config = dict(
    head_dim=32,
    intermediate_size=512,
    rope_fraction=1.0,
    qk_norm=False,
    init_std_o=0.0,
    lr_mult_o=0.895,
    max_seq_len=512,
)
MLP neurons of a small language model. Each row is named by its layer, matrix (gate and up: input weights) and neuron, and shows model dimensions 48-143. Each number is 128 + 32 x the weight over its row's rms, rounded and kept within 0 to 255. Numbers have three digits each. A neuron's up and down rows have the sign that makes its largest values positive.
Before each neuron's rows, "fires on" lists the tokens most often at its 100 highest values on Wikipedia text that the model never trained on.

fires on: "r", "oc", "id", " rem", "et", " stand"
L3.gate81:146121092129113060104136142133128134094108100143110155128108163130181165127062178109175103101138135140123073137070113097144169066049099157160205180121093111112104107117057111148125113136153161190162130124140172144137077140098127074149109130103074200150190141128062166136058090101158155114
L3.up81:097127123157135147103081151074121107141105085161150081128141144168138148123143112091084171138151104145105119146097109110079086156174120093158137147200080117100107081100097164150119047128114095121167086119102104119157149123139091105122144128160083102183130188182157120106155155105109150142

fires on: " As", " tri", " mon", "As", " as", "pl"
L3.gate391:094161127132145170190105118166088141108120099128087177180113087181127122057147154101123018149139127132150173112134083086155148138122168112150102036126117178047136107119129152131145099113114096120163120117072164105139100126168128065122083074146169145145152157078121129169079095079167119148
L3.up391:145097145147152162110132086141108119110137078077152124135138113135124124086217136148148067167189053145146159166121143068112158092135144096135153103118108142111134096129092197108145102106146097108157151121079129128156053099125151116177074121156179095080148195140126126199153103093143156098

fires on: "h", "t", "n", "an", "ot"
L3.gate494:123122102118152134164141141196166147156115120152169076173110137134143155165118109142168194147122149176135133081098115171119165083103120137104120144122100134198130070174116167152125107126132121178126034122138206108055108157116116134173098117136104130155150104106098100117134133128104158163
L3.up494:115103097072164112153090132202134171202108144141051073179078113129141129143148081101153135194186141123131100095133109089146103162148132142094102109113138183120149092124156129116096112078189134118120099178113164148107152103178159171161118172122129094123117151151097162077140127077126112209

fires on: "on", "se", "cl", "t", "c", "ad"
L3.gate442:079167080112123194206138146193115170156163206116126137138131120121142094116092133059082102141137146135093101086103144120149140095099197112154122137118125143105126131128102139162080094120035115122142123119128076130156183142087121141086112113130224141142144124133119104182096085118158118150
L3.up442:084110061050212109087084233163113126117170128032107178114074158136110147163151104070144145141101117091174118114128133086122075084113128135115154149087115116126146157173126094130129131082151165110149137136103120142094124113114075083115101121123164153127135110084114088128130109127084144110

fires on: "l", "n", " Miss", "ev", "iss", "inc"
L3.gate450:174136121142128122123176087130138133119101124120170066114188119097116127137125150116112143113076131111116118184164110142115122079069110099106120114172127105160030161167171118116165042099131169169131084107062135115108115160136082160159064142146129142099128131111125109124143148114108128116
L3.up450:067054134139070148101134185124175111115120123114130145107156128165181142119100092120100129162102106167069133145178146100111150082133138095184135162165159113193097141043100039088072157154086152167134126132098163140055102112149135118101093107073135159149156188114129149076079149119165149128

fires on: "f", "F", " I", "x", " /", "r"
L3.gate293:128126100094150143132167156146124178107161085118127126118137116075067113163120188083133181116129148167098078136077141116124086146143129105123200117121081124147163138150147129172105099143185105172158098145072114091141156161102156055104066075153153147145092136079143132126105131109190081169
L3.up293:085187145140176074151133132155121121114128102142129170164110129149148147085112175083066100116161066138154191159088168155085046151128147115141152152121059171166112159104130096083076160167135127134193148156133115118145097119124167136176161181156115142085135152126108123114145105133116123091

fires on: "D", "20", "F", "p", "R"
L3.gate358:073091140130108097147193106115165127141116144082151159057149128129159143136120149131142091111175181145185096121113101194070193090076097050112146094126129132129144104142105130120123148125117121144119185087089122095152166117205092158138102138107135224108080167108119100132147131149141122144
L3.up358:147117124221150069155051100109153064154103134155095095169100146134161125144136112166140110183117164170143108162076115179100129185125116152166151138140130119149151125093154104182169207096165112141128103106165133108152125161140095135157076153079099120111076054077132159131120067104168147082

fires on: "ol", "ric", "th", " Jul", "ñ", " Israel"
L3.gate313:102127195124140123123162149167135115113086079094125110154118094154172153120155115137159093113162154122141129171118089091102157102113141112110102180137103116096127157122079139117122131135102123069088185066096110151153145106157154127169144098157185172143171148101107134112146108170118108176
L3.up313:178110132152156163076086120127124104130123106150107137150109120177092062085157041086122056180102118180148122069141056138134128124162107183129076185081158127113167141147152153138177113154149105148084101139149105180080172140112129094130185171147132056168098102096119135130088150169128086070

fires on: "et", "g", "ub", " CE", " feat", "n"
L3.gate253:147071114133185143181084133148138107182159149125155142115107196141142161137098155131126161122121128122114119151127126102142082133155159204146110178134140142194141121135134133075123115122138166151139073070094194140114095186154155081095100140137121210051168111110142105116189130129110166126
L3.up253:071139169151119141173127120142177122171184099070149133133129096144124128229144125176155165166175107170096160095044109102132130182107110139042106112115090101121119141133141113171137084095112067185065105125113092117116127129122096099162113070099185115073140102107149057155136140125153144161

fires on: "ap", "ath", "ate", "und", "le"
L3.gate296:171113071160114138165093156189129140130083133156111145095090155124107102123110128123081099161186127128106180114105134169122125074096165102103122164119100119123131131189128131138143110078150161076118138152167183083155089127141174123117095159155152083126104141041136151062129116118137134086
L3.up296:173128170113118110177086102151137097175122129136149132106115086141108163083126122120147179154130134174149217056128111133170151126074110174093129170112113151102137136145178144156140154110084160091113106167196117134130102087186115098146088171115115146120102186118117143125092146083137075081

fires on: "s", "ers", "ans", "els", "ors", "ars"
L3.gate351:121070156159123103137141128136160108080104127078133161146142157103098153170168116174129154133106150152093155084045131172121156143146123113098092177115146125112080135097118107151114045148184099076106131099113055104174178145079155133155145085105092177100117157124128165103196149102137160106
L3.up351:164109115122089117145137124147133106114128071101197188141124124118127087133120060194155093127100108143111142155043105142145153117166129125114093117113098114072143089071082122126119096111144128102150152073161081132149184145118134178100167096048110130154121145126121135084132130136077106045

fires on: " /", " un", " post", "act", " port", " Un"
L3.gate140:131189139128088114108055139108071109054117119106127129108156088079093117087096145087140150172141096135118149131117158150190131120135047165205139158136166162084142121122142119096124121122112158139108122092179099163131141137152141110184155094113184143136113116114107214182140143111115096144
L3.up140:092092031086129086112099156111146135118145095142105144117143103072061131094115142107143142155137105061183151120129090082137134126132080091173143167106128165096082114130116127144109140139146153131152114146129122190148180104099116045158097110087082098059170130142115144172111082138149059114

fires on: " l", " sc", " Sc"
L3.gate276:119131088126150109077150080044124109125101132064136192167109133120177090156127169067117080132153142140144147147084127143166165121120107123110122116056110072108058162139104113117161143096113099141185143116118139142159111159159113210153150050167142136139110121174085159119039128199179157080
L3.up276:130160125055159120061132128117118135153094151146140117097090165130089124153050110131130124125141092148152086130063104083141169101155054105086117138132093161175114129098114108115100062151094112129102107060197136140085123108129115148099132102139115141162154119144080120159102060070121112152

fires on: "un", "qu", "l", "eg", " based", " San"
L3.gate330:106108145132124115104150125125142153088136159168196113097176158147112136112101145128153078145116163100140111165100091098111090116181109166113163099111117124171129136101121122114076105132209194147072112141170102068059145144114099113118163179101094153091140154187109092120082176167128100120
L3.up330:096163122140136156154143092141069146089103188143131135103132156081106141179104115096146095152123117091180154122099121107130139083085100123151109118134107181095129112101150124138128099117150124125144074090117171145119181135127181160152164129107120229113113073160098103119097153179118137124

fires on: " National", " would", " will", " prom", " Soc", " comm"
L3.gate353:136138127170096089115125175112133103092139130121154142166136141162154105174136103109137092185119133123125105129138146138164113178104123165109121082164122095088151140168152115096154085110128089065098087179170095127097125137067091147155181180117103105169135099150113082083054149162233144079
L3.up353:103158087172119098108119177102105156134109093117137129128154088092128178158139090112162110146144137064106113102173112160182136159081137141158123043193150110063157132177070139105103137171146098134142183116144181103159121125097098097164151165152127041139136108076107104059042117103165097167

fires on: "b", "t", "-", "le", "re"
L3.gate274:122167078123113104184183079131139165148106069088160172159129151141101192118105155111107129127157123146135116133141142193139149131151133091140100103062139174057104153144133073095108187105205198117206204100143135146104166145152112153132148078109132133078136116073119138088153140155088119162
L3.up274:131116143168112122177135160128131179067148105106159153079116069148109143115121092135165158131126144077105147150140095099107163178110127088108085105122102134094089124143166149112055075111179122124173121180147151101160103137143120157143127072098150087172155139120076122143146139169088113160

fires on: "ive", ".", "ry", "e", "on", " acqu"
L3.gate62:124121133141111117141068088137092109110132116113085131131116093127141151137147159162133069176189151096166167160109140153127123121092110123108121207178155118140135167072073196141146153213126062119146125142139116096110121121142122157151148103153059062162134066111147045111119153124126154140
L3.up62:149192217148156123120121104138118101068106083126108141160126132071121168100158118116125090107134162088136126146129112128183124147114117161101122130136124093155121143113150178108167158141132166169095140173106144122169087139115157172134086123118121087162119110159055149118179081193097175118

fires on: "t", "d", "che", "ó", "oc", " et"
L3.gate129:097090107109163122155078092196114115151089070172119032091121127178071168172159157120100074170099138139118124109184118151106130178180131148138161141159093108085150096121142123173098134147130163094144197199099127137068090109119121121082126110172099126149135171182109111134160146148152106134
L3.up129:127115159099173104128051144102172136155093114110157113093131078140082127117072114097149111138167126150139069086142124088033114124114127114142086138142029159086145178159133142139133079100163151120085134155136161096058120194132128118117101167132134128132116178172132164088132136123087125168

fires on: "t", "f", "we", "it", "lic", "r"
L3.gate362:118122088141130159099141092111128110163166088123124146092144077087140156068119179120102127102118135130134137140075147189156082158077090173121153089119107194173090099135143127055154139099115117124112176135076140092139143147112172131104166100140226148087126152079128077099113125115101190145
L3.up362:116146137141166096166146149164167147156132157103113133154137169141111156157123106096144136094156143172153080065067171172082159104117119069086103164112135122172113136181211148140106123139095108125121154174144100091104162196133135133175140085182179130184069152084113110115129139107116154134

fires on: " rest", " man", " resp", " refer"
L3.gate347:110091140084099130106122097171127172121149117123228112067094149147124123118119088122127153111129084138141142202141124121144115122140091118152149214144053122081118180093076196110161128123161110110088081139135116129109141150159168165123186044128160110173161151098094110136155132122116160245
L3.up347:151146194144122139117133126106104128085133077137128123101157146083167172074094154130114060136135134159133114108158141175139130125126137124192200163152096150192110181172152114168157128137115165088137112070079175110101122167113129148184136140119142131115093108076092140121101082149180158137